From a checkpoint of a small transformer trained on Wikipedia: MLP 1216 SwiGLU, no biases in attention or MLP.
MLP neurons of a small language model. Each row is named by its layer, matrix (gate and up: input weights) and neuron, and shows model dimensions 48-111. Each number is 50 + 15 x the weight over its row's rms, rounded and kept within 0 to 99. A neuron's up and down rows have the sign that makes its largest values positive.
Before each neuron's rows, "fires in" lists the words (lower case) most often at its 100 highest values on Wikipedia text that the model never trained on; "fires on" lists the tokens most often at its 100 highest values on Wikipedia text that the model never trained on.

fires in: "in"
fires on: " In", "In"
L2.gate312:15 43 56 59 64 53 47 29 35 40 79 64 54 29 55 04 64 50 60 52 30 61 72 37 53 85 54 36 48 43 68 53 78 72 53 69 49 45 78 44 43 52 47 65 47 84 81 41 36 63 57 73 69 63 56 58 51 69 49 68 47 13 62 46
L2.up312:63 47 56 35 41 50 73 23 46 55 40 42 53 43 54 35 51 55 48 36 35 43 83 65 64 56 53 48 68 46 55 62 31 56 72 65 48 20 35 57 41 44 63 53 53 98 91 36 39 65 39 70 68 78 40 69 49 56 56 62 61 49 74 68

fires in: "released", "team", "art", "music", "artist", "artists"
fires on: " Art", "Release", " Team", " artist", " Award", " Music"
L2.gate254:37 23 46 40 53 89 45 43 52 57 31 42 32 68 56 35 49 72 48 46 64 46 51 45 63 37 23 70 61 63 35 51 85 63 52 53 43 59 39 30 54 57 41 53 59 62 30 59 53 54 64 48 22 48 50 45 49 48 46 65 57 49 35 38
L2.up254:21 58 52 46 61 49 47 55 55 62 16 59 45 29 30 70 48 56 47 38 72 49 53 63 59 48 55 67 52 67 36 35 77 63 73 45 56 39 44 49 52 39 47 49 60 64 57 69 44 68 49 54 48 38 46 59 67 52 34 77 66 44 66 23

fires in: "these", "both", "other", "third", "this", "that"
fires on: "th", "se", "d", "ch", "at", " both"
L7.gate321:52 30 71 21 47 25 39 46 50 61 61 61 58 57 30 23 00 34 63 26 57 68 63 57 58 55 50 61 69 39 49 64 49 63 39 45 63 51 71 27 56 59 20 46 40 40 72 44 03 63 57 49 52 45 63 76 28 51 44 89 38 39 45 22
L7.up321:33 48 35 69 27 49 33 52 31 59 56 49 36 11 58 20 48 21 32 42 61 60 12 56 46 46 48 59 51 69 65 63 33 50 54 47 83 35 48 48 46 47 43 52 75 40 44 53 72 35 57 32 42 46 68 43 36 59 56 36 35 47 29 64

fires in: "more", "both", "most", "those"
fires on: " more", " both", " most", " those"
L2.gate619:52 57 45 53 55 53 84 61 56 64 54 58 47 20 40 53 19 15 39 75 61 32 32 60 55 34 40 53 58 38 50 35 20 46 41 48 19 56 51 47 49 52 31 48 55 32 53 63 24 56 58 53 49 39 50 51 68 51 53 61 37 43 29 48
L2.up619:53 40 42 44 44 37 28 43 51 46 48 36 52 69 38 45 73 60 62 28 30 80 55 50 54 44 46 54 52 53 72 33 71 39 41 64 65 55 53 55 57 52 55 66 76 35 69 70 61 51 79 29 17 68 27 45 23 60 61 44 55 76 19 64

fires in: "is", "it", "in", "renamed", "according"
fires on: " is", "am", " it", "ing", " in", " In"
L8.gate1038:51 48 72 70 32 46 40 35 52 37 35 44 41 49 80 44 38 42 41 62 45 58 53 38 56 53 51 47 63 64 58 61 60 38 53 41 72 53 64 55 62 68 21 62 52 44 38 70 24 16 25 44 61 57 62 39 46 49 65 54 51 60 43 54
L8.up1038:51 28 58 49 33 62 52 88 95 57 65 82 46 42 43 44 55 64 38 55 43 67 49 76 64 63 73 47 56 66 52 37 55 51 45 48 61 41 42 50 50 42 49 72 54 37 64 60 61 71 47 64 77 60 59 68 50 60 49 60 61 62 52 42

fires in: "in", "at", "on"
fires on: "In", " In", " At", "On"
L2.gate862:15 64 36 74 41 01 54 46 44 64 27 55 79 50 69 33 49 46 52 60 62 43 63 49 59 28 52 49 20 30 53 57 37 53 52 44 53 50 53 34 64 45 59 63 87 47 38 60 55 44 77 61 54 49 99 79 34 61 44 61 46 34 44 68
L2.up862:64 64 47 64 55 36 23 55 52 64 53 56 51 49 39 62 57 47 40 48 63 69 40 52 67 69 52 39 28 30 50 63 59 56 56 41 45 46 60 44 63 34 51 44 51 46 73 53 27 36 72 43 38 57 64 77 20 41 49 65 52 53 66 55

fires in: "national", "central", "notable", "residents", "notably", "significant"
fires on: " National", "ral", "ident", "ular", " Central", "ant"
L5.gate644:56 95 31 49 54 42 45 56 31 46 71 36 39 34 56 44 42 65 52 44 52 63 59 65 59 73 66 58 71 55 49 51 12 29 34 57 48 47 39 35 45 55 17 76 68 52 57 46 29 48 45 38 42 67 59 46 39 61 46 45 80 60 47 57
L5.up644:43 74 28 51 66 61 62 79 40 42 47 57 24 35 26 04 43 51 41 59 52 57 71 79 90 47 34 81 39 47 37 71 21 49 24 57 50 36 67 53 31 67 89 47 42 43 39 52 45 39 55 61 64 39 93 72 67 59 60 36 41 24 43 41

fires in: "first", "other", "currently", "main", "most"
fires on: " first", "ent", " other", "in", " main"
L10.gate480:44 23 42 82 55 50 56 63 44 64 36 27 52 73 61 39 44 37 73 64 50 54 29 16 29 44 53 79 65 44 39 62 68 67 60 43 44 67 44 50 69 61 63 90 55 43 65 26 67 14 38 62 63 39 61 58 69 53 34 31 41 40 45 45
L10.up480:46 54 48 45 53 54 61 13 64 51 58 45 18 67 61 53 44 51 59 71 54 47 65 42 53 44 27 47 62 43 38 38 32 47 37 33 52 43 49 18 59 51 18 46 70 59 64 54 64 44 25 49 62 73 54 17 45 52 49 42 22 51 33 61

fires in: "in", "independent"
fires on: "In", " In", "in"
L5.gate112:51 41 59 57 50 53 47 35 57 25 39 57 39 22 29 42 56 55 58 41 42 35 66 66 41 42 41 62 54 25 32 26 60 62 67 44 42 61 54 40 68 54 57 58 47 36 77 51 44 55 46 31 46 90 60 85 39 74 46 52 69 37 66 54
L5.up112:56 37 71 50 54 56 39 47 58 42 50 41 22 73 84 36 66 38 64 37 50 40 67 53 35 65 51 37 34 51 36 32 46 64 73 65 86 47 83 42 42 50 63 51 51 30 60 53 47 55 35 37 33 66 36 56 25 64 63 44 57 31 67 57

fires in: "no", "non", "novel", "not", "samuel", "nominated"
fires on: " No", " no", "mu", "o"
L5.gate1054:10 39 32 53 59 56 34 24 73 34 40 41 28 38 66 42 40 57 57 42 54 63 52 64 53 36 50 34 52 74 67 53 59 30 74 66 45 64 58 46 58 38 54 63 46 66 40 23 36 38 45 49 75 60 53 50 39 43 54 48 52 50 38 38
L5.up1054:09 53 40 54 52 55 72 46 85 35 45 66 65 19 50 52 45 57 33 42 47 64 55 38 25 71 50 45 39 81 37 52 60 52 70 96 45 62 60 55 35 60 39 51 66 54 58 53 68 50 56 41 45 24 55 51 28 25 53 51 76 39 27 25

fires in: "for", "by", "after", "end", "forces", "at"
fires on: " for", " after", " end", " by", " at", "th"
L10.gate238:48 19 55 69 65 58 19 25 55 99 13 37 67 68 58 06 44 66 60 34 45 59 57 65 59 36 48 45 49 28 59 38 25 19 39 21 57 67 54 42 58 69 41 63 74 34 49 74 36 40 31 54 71 67 42 54 33 53 27 48 56 70 50 44
L10.up238:48 42 67 43 49 80 55 35 56 51 36 67 29 45 44 29 20 61 44 08 51 42 32 40 55 49 71 27 34 31 55 43 54 62 29 46 86 33 57 43 73 40 56 18 45 74 43 69 63 53 55 17 60 53 30 50 42 21 53 46 45 32 66 36

fires in: "music", "released", "country", "education", "information", "local"
fires on: " music", "Release", " Country", "ography", " Music"
L2.gate689:48 31 29 56 56 22 39 55 75 60 34 35 27 46 48 44 72 80 60 46 51 54 54 52 62 87 29 42 60 59 47 37 53 81 60 38 55 59 19 46 53 57 32 60 68 21 59 61 40 44 40 43 26 17 73 44 45 56 47 63 66 60 55 46
L2.up689:65 70 36 64 72 44 40 47 47 46 45 59 60 56 28 61 59 78 68 48 60 48 57 62 42 53 50 57 65 55 31 34 67 82 49 22 52 49 35 33 76 29 41 71 22 39 46 74 32 47 57 64 41 35 38 55 54 71 50 30 57 46 57 56

fires in: "she", "division", "it"
fires on: " Division", " She", " It", " she", "hu"
L2.gate1001:73 70 32 48 40 33 29 29 60 53 53 48 36 59 70 62 65 26 77 50 36 43 45 64 45 70 45 50 63 55 49 84 48 65 46 27 61 50 34 37 50 52 40 40 41 27 49 38 58 54 26 70 62 57 61 45 54 47 59 47 35 33 42 83
L2.up1001:39 58 50 36 20 82 40 31 57 52 71 75 56 35 66 44 49 57 53 68 32 24 35 38 45 68 50 57 84 48 54 54 49 55 32 51 46 67 57 51 40 33 29 45 30 15 76 43 68 53 53 35 33 23 33 27 52 43 44 58 63 62 56 54

fires in: "who", "had", "having", "whose", "has"
fires on: " who", " had", " having", " has"
L2.gate891:68 56 51 40 29 69 45 25 52 61 55 60 41 52 75 66 41 50 50 66 53 48 18 45 51 51 19 21 73 50 48 68 35 63 55 16 65 65 32 87 77 43 46 50 48 14 67 54 62 45 39 39 41 81 41 57 46 36 49 61 44 54 36 68
L2.up891:54 66 57 58 12 72 39 32 50 49 66 84 60 51 67 82 47 46 74 70 62 50 27 44 56 48 46 33 74 45 53 74 41 75 47 29 75 41 62 69 64 44 42 33 49 07 72 65 69 40 66 40 50 79 56 61 41 40 32 58 57 50 21 56

fires in: "state", "second", "tournament", "two", "place", "first"
fires on: " state", "th", " second", "na", " place", " two"
L10.gate200:63 61 61 14 59 47 54 60 63 42 50 38 53 70 84 47 59 56 78 29 79 34 49 51 32 58 36 50 56 77 32 46 32 63 41 68 58 65 61 59 49 62 32 36 61 37 65 64 68 39 86 72 40 59 52 60 75 35 36 57 64 65 40 41
L10.up200:57 19 60 34 85 26 48 48 63 85 01 42 74 63 46 70 45 54 57 18 62 49 22 48 43 32 40 52 49 68 49 65 52 51 31 52 38 53 47 52 53 76 33 43 55 52 65 56 45 39 36 74 26 67 28 50 46 26 44 76 67 64 48 40

fires in: "also", "became", "become", "began"
fires on: " also", " became", " become", " began"
L2.gate193:66 60 64 67 58 57 40 36 62 46 38 37 35 63 53 54 61 49 47 34 30 42 56 76 31 64 35 55 15 55 37 51 46 13 50 35 52 43 33 36 32 47 41 16 39 62 54 69 47 58 58 27 43 46 40 70 40 55 72 62 48 40 43 17
L2.up193:50 41 48 59 58 52 49 59 39 50 39 39 38 46 59 44 55 47 40 42 59 25 56 42 42 68 63 29 43 44 27 76 36 58 27 29 31 61 67 59 45 59 81 27 48 46 33 36 55 46 61 21 55 47 10 66 67 35 46 33 29 50 27 58

fires in: "label", "lake", "launched", "latter", "la"
fires on: " la", " La", "a", "la", "ra"
L7.gate647:39 43 40 51 61 45 47 70 46 53 45 70 43 43 78 16 26 87 63 33 30 34 67 64 53 55 85 50 53 67 51 56 40 41 46 40 80 52 47 46 43 40 35 65 76 64 62 64 39 61 55 43 39 43 33 65 47 49 36 71 66 29 40 45
L7.up647:45 48 39 43 54 33 60 47 45 52 80 44 46 36 60 41 32 46 52 62 50 37 70 44 57 76 77 60 59 76 53 42 65 68 43 51 50 61 54 36 51 48 63 46 55 42 55 81 49 75 58 46 29 50 42 51 56 42 65 83 36 20 42 56

fires in: "2018", "2017", "2022", "2024", "2025", "2015"
fires on: " 2018", " 2017", " 2022", " 2024", " 2025", " 2015"
L6.gate194:69 19 48 26 62 50 50 46 44 32 59 17 49 34 32 39 51 62 33 65 55 39 45 69 62 55 48 39 13 69 66 39 64 61 33 22 43 60 85 49 41 52 49 62 37 67 47 26 52 45 63 53 42 69 50 60 45 27 36 50 63 56 57 58
L6.up194:67 50 80 33 64 49 56 39 58 31 57 39 25 80 34 56 55 37 58 67 46 53 59 54 47 46 33 48 39 49 35 48 69 30 82 58 44 29 50 63 26 39 70 41 30 37 43 39 43 47 55 39 47 80 65 39 43 55 38 43 43 62 58 37

fires in: "as"
fires on: " as", " or", "or", "s"
L10.gate69:61 72 50 62 47 90 58 42 54 61 22 60 54 65 75 51 21 36 64 54 21 12 52 46 46 52 32 34 26 40 37 57 58 44 64 64 40 69 68 67 71 70 41 45 64 50 54 33 34 14 66 38 75 78 55 40 73 38 65 70 65 38 48 31
L10.up69:29 88 41 55 44 59 48 51 46 54 10 46 43 69 48 48 49 25 42 18 47 33 50 46 40 68 62 53 44 29 59 36 63 71 39 73 61 59 43 31 34 28 45 45 10 80 60 54 44 46 50 27 35 43 41 37 50 61 16 50 29 36 40 60

fires in: "they", "key", "with", "defeated", "museum", "taylor"
fires on: "y", "th", "e", "ed", "um", "he"
L5.gate928:31 23 58 61 59 79 42 30 46 59 42 58 33 27 55 34 23 49 62 60 37 60 39 55 54 48 33 52 60 35 54 00 58 55 57 63 64 74 49 53 62 51 46 61 44 60 59 35 37 40 40 59 76 55 51 69 39 62 48 70 72 45 22 66
L5.up928:31 28 48 66 55 44 68 43 53 47 40 64 50 35 63 31 63 64 54 39 50 44 54 49 45 29 57 78 73 45 50 43 31 80 47 52 63 69 30 71 50 53 41 59 85 35 51 60 69 52 62 48 53 65 61 40 34 69 59 73 64 66 31 50

fires in: "no", "non", "novel", "not"
fires on: " No", " no"
L2.gate530:33 51 54 60 70 26 48 58 52 42 43 58 23 57 52 29 57 73 49 44 66 61 66 33 36 85 49 54 51 60 41 72 52 54 89 29 65 34 35 33 53 55 78 54 70 66 43 26 38 54 66 70 58 55 65 77 31 38 64 44 57 68 35 64
L2.up530:33 66 25 72 69 29 52 30 59 24 61 67 45 90 48 57 57 33 56 39 35 50 59 60 44 62 54 56 31 33 32 28 57 48 92 43 45 50 54 55 39 64 50 70 37 76 50 13 68 47 46 61 64 53 74 54 39 62 50 49 62 69 57 55

fires in: "up", "down", "download", "upon", "supreme"
fires on: " up", " down", "up"
L2.gate895:65 67 51 53 60 32 65 44 55 79 33 74 46 62 38 35 29 47 52 34 42 38 62 55 51 50 45 67 37 60 57 55 51 51 28 39 54 55 63 24 53 18 67 46 59 73 36 73 30 35 45 69 62 53 37 55 94 29 35 36 56 56 37 50
L2.up895:76 68 44 51 69 38 60 40 53 72 55 73 58 63 32 43 36 37 55 42 26 39 65 51 47 27 35 67 28 45 36 53 60 35 37 49 51 56 60 31 53 07 65 31 37 69 30 72 40 41 45 67 66 27 41 38 74 42 39 33 28 49 48 47

fires in: "the", "theatre"
fires on: " The"
L2.gate28:41 36 42 54 43 72 66 55 47 72 29 57 39 43 64 36 37 42 44 48 73 37 43 48 47 39 35 62 56 52 50 69 73 51 59 61 63 36 46 51 41 49 58 60 66 67 52 56 30 01 52 65 40 50 66 32 55 76 44 62 79 54 65 57
L2.up28:69 42 46 70 53 67 51 47 53 37 55 59 48 54 42 52 22 36 65 56 42 58 36 38 59 27 32 62 64 46 47 78 51 38 38 45 66 49 48 58 65 55 56 32 44 56 50 67 32 45 61 74 48 37 38 32 42 49 50 72 58 35 49 56

fires in: "former", "original", "local", "2009", "independent", "2010"
fires on: " former", " original", " local", " 2009", "dependent"
L2.gate1113:48 37 38 77 53 55 66 38 28 57 47 34 35 63 62 25 38 43 56 74 66 47 63 59 60 53 56 65 70 68 58 51 42 59 36 07 47 58 58 50 53 77 45 55 37 33 50 40 37 52 51 40 34 77 60 52 55 47 53 49 43 59 29 61
L2.up1113:56 42 25 60 42 85 61 36 40 52 60 37 34 77 44 22 39 45 34 72 60 63 58 54 35 58 47 29 67 45 39 50 58 48 51 24 35 54 80 46 78 32 67 38 34 29 30 35 55 53 68 43 38 63 35 55 53 38 66 42 32 57 32 36

fires in: "the", "theatre", "avenue"
fires on: " The", "ight", "ue"
L7.gate685:40 40 49 25 26 88 32 55 70 66 41 55 67 37 39 47 37 50 25 33 85 62 20 51 66 60 48 58 43 43 58 44 67 62 53 46 86 46 53 48 63 54 65 86 27 33 56 50 45 53 31 80 47 58 25 31 44 36 57 65 74 60 43 45
L7.up685:62 20 44 62 60 39 57 30 51 40 44 35 59 45 68 47 34 79 40 38 56 29 60 49 69 75 42 75 50 66 66 74 45 41 54 65 47 59 46 62 48 39 52 59 41 69 58 70 67 69 66 57 37 42 81 15 33 27 55 47 74 55 67 88

fires in: "released", "votes", "release", "episodes", "station", "population"
fires on: "Release", " vote", " episode", " station", " release", " village"
L2.gate539:57 32 63 45 35 43 55 42 78 66 41 54 39 49 50 33 35 63 64 56 75 52 45 39 47 67 67 33 52 74 09 36 65 46 60 47 38 45 17 28 63 31 27 41 41 23 47 58 77 61 62 61 49 31 26 67 49 37 61 09 31 62 49 61
L2.up539:44 57 70 39 33 35 69 52 84 64 36 55 38 44 69 28 49 66 66 51 77 35 00 37 41 89 72 34 32 72 58 40 48 54 60 29 48 61 07 30 57 57 33 19 51 29 47 51 56 51 41 37 45 38 51 69 58 23 66 30 56 66 58 65

fires in: "career", "name", "life", "history", "date", "born"
fires on: " career", " name", "ite", " life", " date", " history"
L2.gate711:29 29 54 53 53 21 57 36 57 63 45 58 59 54 49 61 59 78 40 52 51 45 53 59 60 88 48 48 63 57 51 56 30 76 86 19 26 43 20 59 60 64 47 61 56 48 51 58 51 51 45 35 54 36 52 96 44 57 49 40 43 99 39 55
L2.up711:67 37 40 57 64 22 56 55 66 71 52 87 40 21 52 34 50 62 58 69 55 30 55 20 42 52 41 37 41 55 29 23 28 62 59 19 37 60 04 44 66 33 72 24 42 24 38 37 39 50 54 72 40 34 48 51 44 43 49 38 43 61 26 48

fires in: "new", "local", "former", "political", "original", "originally"
fires on: " new", " local", " former", " original", " political", " official"
L2.gate310:44 54 48 34 78 68 73 43 82 48 46 58 59 40 55 21 23 58 45 57 75 19 39 53 34 67 58 34 64 62 37 17 27 77 51 30 41 51 67 41 78 64 44 59 59 19 64 58 45 79 49 45 52 57 43 68 83 77 60 59 55 43 55 55
L2.up310:54 59 41 55 76 58 72 57 75 45 59 50 58 42 71 20 26 40 71 55 65 16 35 46 43 74 54 28 61 68 35 29 45 69 64 21 25 46 56 59 68 54 48 52 49 19 59 76 53 83 52 52 63 60 49 49 74 92 57 62 47 40 62 59

fires in: "first", "most", "live", "more", "blue", "lives"
fires on: " first", " live", "lu", "st", " most"
L10.gate234:30 49 28 59 47 66 91 52 72 51 28 53 86 80 59 61 14 52 36 38 43 36 51 32 27 48 40 78 46 26 58 71 41 56 38 75 27 71 51 49 48 56 33 48 59 63 72 59 05 39 55 29 54 41 59 47 58 43 28 45 51 62 50 51
L10.up234:52 27 59 31 51 76 49 36 48 37 34 58 63 32 70 48 39 53 44 51 52 58 34 59 56 39 70 44 48 53 32 51 34 27 09 74 34 52 56 47 19 53 60 63 40 57 81 38 70 52 39 31 54 56 39 51 34 40 62 37 60 33 37 69

fires in: "general", "only", "generally", "right", "requirements"
fires on: " only", "right", " general", "General", "front", " require"
L2.gate50:48 41 31 35 40 22 53 28 53 49 25 33 32 49 65 28 72 30 52 40 59 41 66 29 91 82 42 52 52 55 44 66 22 52 62 70 66 61 55 46 54 51 39 65 64 37 44 43 42 39 62 55 64 68 72 62 42 43 40 58 47 38 71 46
L2.up50:44 44 25 65 37 44 49 44 34 41 64 51 49 46 49 33 50 35 57 99 47 26 38 53 59 64 59 49 32 71 40 54 38 56 57 52 57 51 52 50 60 32 66 63 55 36 34 46 66 48 72 54 53 35 62 37 57 33 45 50 34 50 51 40

fires in: "the", "at", "on", "for", "that"
fires on: "The", " the", "On", " At", " The"
L7.gate271:26 53 57 50 08 46 44 58 61 74 77 34 55 45 56 33 15 47 72 71 22 35 58 59 33 71 64 49 52 30 50 68 36 64 52 28 39 65 56 46 59 75 20 76 41 26 49 49 31 13 39 34 44 75 61 74 54 88 50 61 44 31 21 39
L7.up271:61 61 63 73 25 21 46 42 63 80 46 63 56 33 38 30 43 60 76 39 66 62 42 85 48 50 43 63 70 21 56 48 41 42 42 20 50 77 72 54 66 56 65 40 71 35 69 44 55 19 49 49 34 30 43 48 35 61 40 43 73 42 52 69

fires in: "her", "such", "released", "wrote"
fires on: " her", " such", " released", " wrote"
L2.gate18:46 47 69 79 60 44 43 46 39 34 35 33 32 28 29 41 64 29 16 64 45 44 60 41 40 57 60 64 48 52 60 64 35 55 45 43 51 51 12 29 75 20 55 32 49 35 58 72 52 66 57 58 64 30 43 63 52 65 46 66 61 34 33 26
L2.up18:57 63 55 37 51 37 71 60 52 47 44 00 55 64 55 45 34 81 44 46 49 32 26 38 55 64 60 43 68 57 64 50 52 66 40 39 56 53 56 58 60 56 46 33 34 43 35 75 25 50 29 50 44 67 44 66 68 23 60 69 60 24 54 62

fires in: "not", "also"
fires on: " not", " also"
L6.gate49:50 74 40 58 43 46 35 31 40 43 60 71 66 57 72 43 62 53 45 50 33 44 66 57 39 81 58 53 57 90 26 67 51 61 53 67 45 58 37 25 27 43 55 52 35 41 49 60 82 42 57 46 77 63 43 45 47 71 57 44 70 45 52 78
L6.up49:47 48 62 57 35 54 16 77 43 58 41 38 55 76 40 48 48 63 51 66 50 50 72 38 54 51 36 53 53 48 54 60 28 45 48 45 58 82 56 63 71 38 54 59 62 44 66 52 26 51 18 63 60 34 41 42 58 72 32 20 45 30 44 65

fires in: "would", "had", "have", "has", "having"
fires on: " would", " had", " have", " has", " having"
L2.gate324:56 45 30 51 32 39 79 62 65 49 86 47 33 28 61 45 26 38 77 68 60 29 60 59 32 41 31 45 53 74 54 71 59 61 34 29 68 56 31 54 59 50 58 32 72 22 40 61 61 35 45 30 42 55 37 52 23 47 60 42 28 45 43 30
L2.up324:27 41 27 59 30 32 36 65 10 35 48 45 55 56 25 44 45 59 62 61 67 46 44 44 55 50 41 50 52 54 31 70 60 60 52 29 53 43 56 48 33 59 53 17 51 43 26 38 78 50 59 18 43 50 38 49 63 45 48 36 38 48 49 60

fires in: "as", "assembly", "askew", "asian", "asia"
fires on: " As", " as", "s"
L6.gate928:30 57 52 86 58 56 46 36 55 60 42 41 44 63 62 24 09 40 53 66 60 25 36 46 57 41 56 48 20 17 33 66 63 41 34 49 56 50 40 22 82 47 59 74 64 55 36 33 35 47 38 42 47 72 48 49 66 39 65 78 61 39 31 67
L6.up928:35 54 43 75 29 49 31 65 57 50 45 60 56 48 43 27 03 25 52 47 53 32 71 36 35 39 64 41 35 36 59 60 17 41 21 37 28 48 45 44 41 50 57 70 61 65 54 24 28 59 54 37 36 38 73 50 54 51 56 59 74 51 24 87

fires in: "he", "she", "rinne", "is"
fires on: " he", " She", " He", "e", "ne", " she"
L7.gate1061:55 82 71 52 50 57 51 51 57 30 67 52 42 62 58 40 40 62 46 63 48 49 41 47 44 49 56 56 66 38 51 48 38 48 42 73 89 68 66 42 51 60 44 48 44 41 64 36 45 46 41 58 57 48 35 62 53 63 35 51 50 33 46 40
L7.up1061:34 59 80 28 31 28 41 40 77 59 50 86 41 69 60 54 48 47 57 56 63 73 82 55 58 37 33 39 62 32 77 51 53 58 49 23 53 50 24 65 66 66 17 44 68 59 41 25 09 50 23 40 44 69 47 46 47 54 44 56 35 37 49 76

fires in: "also", "become", "still", "more", "remains"
fires on: " also", " become", " still", " remain", " more"
L2.gate200:34 45 73 43 29 42 47 63 40 31 46 39 26 73 52 36 55 62 58 65 45 24 35 40 50 71 14 67 60 63 51 66 16 31 57 14 50 44 42 38 27 62 47 16 54 69 36 29 35 52 50 23 45 62 42 48 50 42 72 38 41 53 27 37
L2.up200:36 47 48 54 34 43 57 53 51 42 59 55 47 41 39 20 71 44 65 58 34 43 57 38 38 57 35 54 48 59 40 76 33 11 27 30 43 54 43 36 13 54 53 40 38 74 46 42 40 52 76 58 44 25 13 45 65 40 57 40 37 65 35 54

fires in: "which", "who"
fires on: " which", " who"
L8.gate650:52 23 44 60 44 49 41 36 71 48 57 42 42 49 71 61 32 39 80 45 71 51 45 74 50 74 49 42 50 35 67 66 36 53 38 52 95 59 53 48 54 21 37 54 79 35 40 60 37 58 56 58 47 52 56 32 40 53 52 61 34 52 39 74
L8.up650:26 51 57 22 47 49 55 35 56 68 53 70 67 33 68 27 09 68 60 30 34 17 46 54 76 48 35 17 39 33 52 80 45 26 44 29 80 44 52 28 73 34 39 70 65 17 56 46 61 58 43 57 42 24 59 55 51 22 50 41 28 61 43 57

fires in: "the", "most", "theatre", "more", "many", "whose"
fires on: "se", " The", " most", " the", "the", " more"
L6.gate759:53 50 26 35 57 26 45 61 60 62 32 12 47 70 51 03 41 40 54 53 45 45 35 46 46 79 45 79 20 47 44 46 73 65 32 61 44 50 43 56 82 50 54 66 60 59 34 75 45 35 45 38 45 60 39 53 16 44 47 45 57 39 47 53
L6.up759:53 38 34 53 59 49 69 34 54 68 65 42 44 40 50 41 40 57 79 34 51 61 43 58 45 48 54 70 54 53 70 45 32 58 41 33 40 44 35 42 36 36 41 95 77 45 81 65 53 26 61 26 18 53 43 48 61 69 23 37 61 42 66 54

fires in: "released", "label", "adopted", "singer", "published", "launched"
fires on: "d", "el", "op", " released", "ing", "mit"
L7.gate895:31 59 40 36 55 51 46 59 79 52 62 26 44 64 35 23 42 71 73 73 36 38 40 57 41 57 38 34 37 32 57 51 73 42 34 70 56 61 48 39 65 67 46 29 64 41 52 76 15 60 45 60 38 62 39 34 63 30 40 43 28 61 21 38
L7.up895:69 28 40 51 76 44 44 48 53 45 46 39 71 52 43 44 35 57 55 37 74 45 55 26 41 63 59 48 50 38 50 48 64 49 66 50 40 82 63 58 91 49 69 64 50 28 44 31 19 50 66 49 37 33 45 60 49 63 49 37 78 24 61 55